Part of a small language model's weights.
Architecture: RMSNorm before each block, learned positions, no biases in attention or MLP, tied embeddings.
MLP neurons of a small language model. Each row is named by its layer, matrix (gate and up: input weights; down: output weights) and neuron, and shows model dimensions 16-271. Each number is 500 + 50 x the weight over its row's rms, rounded and kept within 0 to 999. Numbers have three digits each. A neuron's up and down rows have the sign that makes its largest values positive.
After each neuron's rows, "fires in" lists the words (lower case) most often at its 100 highest values on Wikipedia text that the model never trained on. A number after a token or word is its count.

L6.gate31:571523556467459502461484414553525574531605541519477475419537561471484456534449543517496494564457502560514507513392508501471444499548483452410464486500570469426486479490475512382503477512564452554503508604504525476522581440513503558509465560501488511531448495399453468489541566509504590375559506530577403507491522389611475370444534513475515516492493539560439479581500585553480462513442512526552445556508505514452481460510503542464412493559582513516529491491469419433520545449505530589431544436479580439433466487551592540475450519570489568544519488505486563475454482512573483500524457509397502566433594435458520476465525559494571410626548596489498489443435460529404494492494397512538529513552455564546462493472494414654483454468498525484558536436496558449461454514429485
L6.up31:457440542446496576520571485523561515519525519497489420504490508508526482489417446549622504482493550540544502458505534509521411509495523498540467473437510489516568471494432469501515464461491389444498437604498500433463470499525481565537521542423478476483449499442508426511403459515482538412474572570528450551535528514582507400458600514498545556519535472497425485563577530471501502497408582531563505539544554529457404500559516537531496489560478521529482541609525454456516493471493543457454565530428602372424467491465533504524561494572484491501582424496482570447614620536533490388433531469537512480419581516522525486412393439533425487539515495460500620496413544505528535473523440533514440531497547634479465435490574473524399544488513567512489515383498459540495534532455416
L6.down31:576543511436507576489487462538463561570394543436476529584500402528546628551591441496534414418480535467586523533530447533531571543450479493492447487443507480407517539518412536488496514517466615476419447487528431512502472549474502475445628593524480475422605499617506527495462458520595557498555479487427547527452518596445541534521514561428619515497487453385496491611505424455538503491476514503502503522444543433518423507585450495537498541522529461510430531491404530485482465554450427548475561569538518451505510503551484516467559491496481458520490450512545514486534500471513529540534619472423537433479481625491508579486495550439474473549431415477467559555512495504480447551480577531420455480486554516502504545463564588388417508495491547391384475406536484612423480529481534
fires in: "for" 15, "making" 11, "make" 10, "without" 9, "m" 6, "taking" 5

L8.gate271:432617538535541540542486506553523501597487524456536490543584490493516500553547522530559612472417482547524434452461450423611554562621487461484481528497484504466582498557490550394592483513502459477489556546517528511546528440536554503447520498492501436675458518403401470484493576578494469496505522508608415581555460591574535505413437502462419560536470527477491508382503472548551448447453484504527376494455476463458555486485537461522494507566564520518536482525566489602569539565533427572474579487526442526502544575596569428490504541503453436482581430530492492360578432517607456544505434535519475400457483575519531457484487627519522468472547478517527532478483501470553509489515529524518510527492529541586582482550435446521527523415529441512486520528488524540548454514435402
L8.up271:410552565489445484495573446499511459522523499532564464547476502580522505446435473482527535538545481529483484446474501463489413509560518478482506569492490391555494554526545556416479541454505478431567450494541523481447508485493484496529505405503455468509600496493527499471490499602501541499411572600469471513487453521596502546482422504495470513561524529465484579519536599502464567554479540495490409523548569427453555385527574495497512494547432487573472435539508551546383481513535473494515590568485584568407464501529568436576456569522637408503483404397464502483624443483537520543504527554437520376518461617477491475492462546500607549466508474595481547567545497508497420512506522481552577464465536498512533419622573539533511547512528531446474655512457500401492415495527467
L8.down271:426480538507478544574439467529512471464455499539530514503498559514548547605487586503590503499428518548532525510511510507515555604533534485560446380507544555514514490502515562514541458458543445478500467655485553553511498546421489530533555555537405512546529469465455517475499499547476423444512490486517495618461511526504474425485541510457492422502541519556543547515433423411503503560544550460538526544582522452507609487461468507459591543502561487459492471519392442457397549532492572510533511502532454637498532556521529499588589581583491433485534458456466529495576480458544519583485529462504488508471619449487452546562421581556415487506543440484455582453410512461391472479535494488466597542498454443538470460475471485476667487451487499537522470558452445566499448492532487
fires in: "were" 41, "been" 31, "was" 4

L10.gate832:449515543523449388409505453445522579560518590593504493512498515521517472479476538547464543554466372523460468446509522503531427484486515552528507490484438471553385556540500458457509468522548477484495523497479383513514424464539533500588515505401490425511485453445451489454544462439530513491495463554587352385469486470546535447486460524423502550570402578457512488438470523601495575607552477430459476531462556532442487587531521443467482519482501515542508503510554539503513430458560419451436553548511466521457501474466443532593449485527477488460541524420468498550472610578507541520562424489556540463587610485482469483610563519476592533570495460537510464517593495511540478459558458435490498637532518401529487580517509477532520577598487528449443623552500604544460496491517470
L10.up832:637435421557520464456464486509483509514517477476507536537496600467557476411518478522507530655478543555469460523480548440450421454414548606446527519490386510585429537442531481443513479505446498436459603585474478408473545511556514552474480486513457541515558471491509581489461497528466505514517461515514488599499452424497422596524498546541461476500565545518579516495429487468515437546390497442462486536607485543454443512506436547640507502529465487475556533497499469494460438519515577458572532593495539496485515478599449486510569378426464482486506466484455466529485529574463630520428414494533390487489527521515528497507532458514519534510516381625463482453578530465513438560516508500525426358506544415537450476554605399492532501477496520420400507595531476530526510505520498
L10.down832:553504460504397429486568413545492519527432505527528526454444460518518485509515557506475521623517496507568489503595510554526475492466539550443459481535453529531469544434468561465563456488465471496492554605467469494503545391557573536545496532520526521540556488507508508476510542577473453458500547564527482541498443485505411543562496536555572447441501509560515528517504443536497498547467416404462542583506412424490459602586511635600543544500460489463576567526437432485568428436492492456523572580479537525420483473421408515496569443510496495457457506511450531536458485468461587553552515407424418528510515551563647559459599453552374495484461526537499484474526467510574467557475525504451486445495508453513450533547466508511449506551525513341474579563437505514493535539468568
fires in: "history" 14, "period" 11, "historic" 8, "theatre" 7, "life" 7, "experience" 6

L10.gate366:417416526526612513499498503551523526521513599460535462562463477645493551455368478505555444498551538521541517527577544598496502489539493500482382402488504415455572577459489575464527368422457468449537564382514589463518531507492570525585486481453507581455489377460363497532483450426498545501468525504470596559514473525449593446506533495496544539568508500484511596558514575526488464462561490471532500509539496648461473407538489515398460499521482468535545475484516520552494506536514450438493468489465508355567481549409505559450522532518497525464416523436483511506393501599495514497512424477479496510566453409444499531541453481537489446532456516557506505513543518468559516431517438464448453533450539494536493443500537538489395496516483460566559485515495494595437584479485515
L10.up366:460502573496488468529565485486498492554463516455551416524525493509491512489516475548492507486448498539480397490516524487475504472512536484409506502483520527516550624505513487545476486430483478579540562454574448509483406465501520477437521497514475415487569523503481485507480598486447419557615539533481495510492511591421474469471496538616506464554527519550600546470498576450524531610495456513498401494443523574472448635473504517620537515513471495475476405562507461505559543563489456415510596519460462446538318508506473443457505443507617485452544556496486508481450636451500512529447527574575458500537546491519495409448474504467514455498553379543509408565517576490474546470492609365483450516463564502463486430504441532473650500533456485476482508504501520423510464468516505
L10.down366:549450476545444520450458491480533469471530502490602637521501522489484560496457448428452505475551559534418518522494358473518477464575474391521458464478470501487442553531445488598498440591522552331497433458421499511465429486481481488583533469459537508481492526580547518531521450508568531435545560439566505498550518479499493490430537515407439446447490486504420438546451496504505444423464489510505456513557488526473549479545483414481467522488548627490542618545527600504543489504426552549482456544467465528472488490443504511471457541494323542562445456576538548563497411501465438523491497584406541558478533597477492464570552517586464519598471522568505530492488538504525390573452498581445584501466460425457532425507466448517455501505464432603587409536552383541517519464504405
fires in: "of" 51, "for" 7, "taught" 4, "studied" 4, "africa" 4, "outstanding" 4

L8.gate210:461527489455505531551537437517557504522462490458499380491465449500519500512606493439511590456429544494479494534447542368523483447554515507498405460488564497448494461506486537470550505480529459578601486527473508464636553436467516472474493506480471422567459596423504472513476608501491523493564531491516411567449521586537507522481478502494430499575564553510494474455455502575536410522502480484520448472521506497548556564485535534435487549471537476452432454492452436624507503531563531530482551573547444472481564536572489531490527622525521569356562438531483483421558443505539383516420502489556525547499569531523465591498591546391446485473431440512533441460541518489546584472444506502527560485424518479611487548515500481505483541487530366445507421569548523504499478566467506
L8.up210:424519548492495497489459381540523501531439512567495363555428610463473486455424505498512541587374514505495465503501582418558454472536530495478591608483476465606441541497563455465565535412460485536553459400459682402481619428495570373499455461485487565392578497508459513484450566583466458507493518553458487525525519518518496448448438480498457489548462579595510479455486571473484515514489454456396514519504501453448515422471615413593537465488457545584501450480474520585565520508480559435520571535511528541507528461560497511555472484506477512502520505442474526492640482476512520513470569500460499536533535450475554475501592574452569419541525455560545490485426576520582538594460514461541549539432491539512446437473458477496516527514523494523369483530476508419405472478537507
L8.down210:491439446371483579545469488526520472548479478457554535494548512444532557549615527505537508503490507512399606455526507510490584561560533577517391465512639485394536442497453560456511502446531404589492505615517473460502527498499510524563478513546501467582437551495548440474561485500517460478550484492472501557466529544457447474541525516555485492518550490468488406477415431511502502493548472599655607571474502486516517512510516550481453498501554439491476578475392430508419520496568498450477485532536452560491591538529468532645591582588540408437552505443491591470478409491496479586555469472457483394473577597478559549555461488513479485522486533504521527465452465463450448491501559427396535413428528533621505516522546566513500505528523571460503506520482512437478463455524547
fires in: "been" 52, "be" 28, "were" 10, "those" 5

L6.gate711:458474601525477469438441463439558457484555484508603479534493521489504465490511560535435498606507541477478477432595493594450461584414533487525530546544541430528463411491541500447460454523528472568534558536522481493470434595503634486527418538548502510481520437451445512473525442584521509587508498530387518440503564471625517503418507524540473530572509578527464523450570507502504626562603618597423484518534509484426531472490442405483466444463504536504540512553528514493447458464468488434499409497521570422620516521532499518573479420467507497422498483459448452476441517560521550533574572468583542458499471371470503517543556509497500458502456504525558417476453516486404541589575510459544497567521520544568475447551506571467479448559483488478467510507490481472471463438518444
L6.up711:528489500473500548522503478553521521603581500504438502586610488438625508509420474504470491589565516483475564496496475480567449500433553512454460451519567473470467533502551487548589610576445541413540670520464443477437571489451393492561508515504520561541450433476493499520524539454404524509509615421447503480494479522511575484535492489514534541524513543445521508547442482489485502584537473469451456521547441416495433488479380523500527571486562525432513476489509526457444574486502521465532560527436571531584522529395461489521464402405504495490414488496578529521573543620485553587528509544459478491461547569498563468492448568460556499493478447478496417499428444499446462594407465581538563527545575463551492487604432469466518502412550517510499429392415558468481538531485468
L6.down711:512513452520452436518451476422603438446445503419561524490495458548535405500477547587411529544511550529570472450532497584465447557530545506557526549492508460490421491534589525476451481528564520431484487506560591485430419507393532508542475505572427573485570502401436389499563443545487486493477388496536484455528562453567525465435492515519480442496562529545541591408556550360483540571563625527532455461541529487450585477471560418523571531491521534463543407549490529559557461553572399463490496540411472507560567465465530486576566424407539521477494505454437476466511484440462539465569457410545528397455396416507514502448536523539455486547531528530581574532434476492517469542529460453450443513583530542519496452538510534463539522507442524503625508497491480509464506483585518
fires in: "history" 27, "life" 11, "early" 11, "historic" 7, "academy" 6, "historical" 6

L19.gate420:552467506488540514494452514607404519516493512478482522454515531448461479482414516515555531472497571469500441469563430479482581365491493387441451505445521542426461453413539590508459631516445430530406475456401585507604494469550424450534499319469565536477470554516510412500516486455414503482452581478569481510428461470494449500485451506482463562496523487445498531443407500503507491543515456518536481467568443503506526574435422482478502513497465493497512568415451507490460558408442543584405520460498430511536496477533462523364442477489505505467532541495563480471478480492431503535402487498395582520516487528464442479542526504559530479524490502559460412530466497463518407518512580534526586482555650502572555542425428587560533446501506564453517539525519487430488493450471534
L19.up420:426535460585523516617510450470469571545499496378480484527551508508451516529502459478482516448572561548428409462536497478412485380652440453434497437531517461405525559535530537493510447438489512549513554464439588545563522420459484480509518555389476488380479593478440507522517514574467472472536565422472569528537545518587503464478464475510551444447465498501513489438423489595455437461457535509506498410492511501537445493469498486523580369478565483493571477496598459462459400540496528552553475501460494572509419473468563555468474466505424497464584519538450535506446455503470462598576467500519515462459550427398473514476475465473453507592479553560466515456553508549633439508508432413542533448601541452468502531532426453497527480451511526586422471480583490469534461518487512
L19.down420:516532509363520512549540483444570496489512410545494536447512541524501422458544496449481518568468462429573564538502535534499511616470468533546538521490470520547473509485405465434504566511475533413527436469585460443513512549519498523574643528506418500608509464561559528492515426525472532512531519512461435438555498495460496521583481555374493472524436498485433547406574440569493558473592506494448604589484508504570513518494572452448578546517580513537470458539488485484437435553588432454480475581506537512444505483483472524621519517441508492575541617346459497505519506585582476446472511489572479555454435549486437510470502462516539448493401478463570426463531417512542513424586530485424436559453422515458400600558571498488560450447477492528457510445476540522486402550509521
fires in: "these" 27, "other" 14, "the" 8, "two" 6, "which" 4

L8.gate1014:496542522558511536522635486502526500454502472511514390577463485481543469561533504468448452435479423496532463502400499475526486579520507475542579455494472534482549470498516454556514517505464415484583490469583518496518538412417477523483481485418509500478475515505556521516460549548458521533488454517487474542526461495596568534487438538450404586520579504519566506581465548473465546479556484467588505522645521636488471461547449483325462464507474443488416456481431468468522544499511541567531458537480529441473500517509497416438557514527555591550402392537503496482490556459577560514489542404474517552568565479425542544485491450594534386514474570508601477504447530565534534542547363491571453442513525495614484441547457511532421559451467521443507488562426572574550517492466475
L8.up1014:616524457480456483531564525512449488514497424522495444504523468484579550559469430576473413493449479503436497505518471580470549514475476478450520482549476469531535540513520499564513481571524500525597536485469502431493531517415481563526566524490503496502500398589585529491401617534505546537576593564490490641521445512537464538468557464539503532449559558532489490552432554451528533565563484451541578498587526581530478468483409520504537498547407498495487415499482421486485476567513539578563473487440496496506417473487495470445535531513499478579462441539482467527506526488532474541512519471393476485617599533479558477402493390581511465508615517431479421512409522556474499508580463470537443566549481525593512385544627534463374467384458519553554455446466427495479560546475436
L8.down1014:509454429520498556484449558538520507590481505501480598515482483530508489565486532491487512593458550434466495539558466608386535477533442522473446419485469484491504460535420591447612537504537544491419537488488490468467475558526482493517482552579514491532457439537474470491491408449515445494546554571490551487503538547374487517452451490529547498475455500483505433436503564469508470534522483586523586531445472372475440463543537417589514469500530521487493514474472514615365389484425444435492497517523564572477452506581555562527428427459452499472531561489377492451500457533537428523478391496463615356499518681503538485438494492450544580483557405458446527511490419444479418422442624462447547566509500499487511522507579568514464466494514476495504513465494412472470484503508499
fires in: "out" 22, "for" 10, "over" 10, "without" 9, "back" 8, "throughout" 7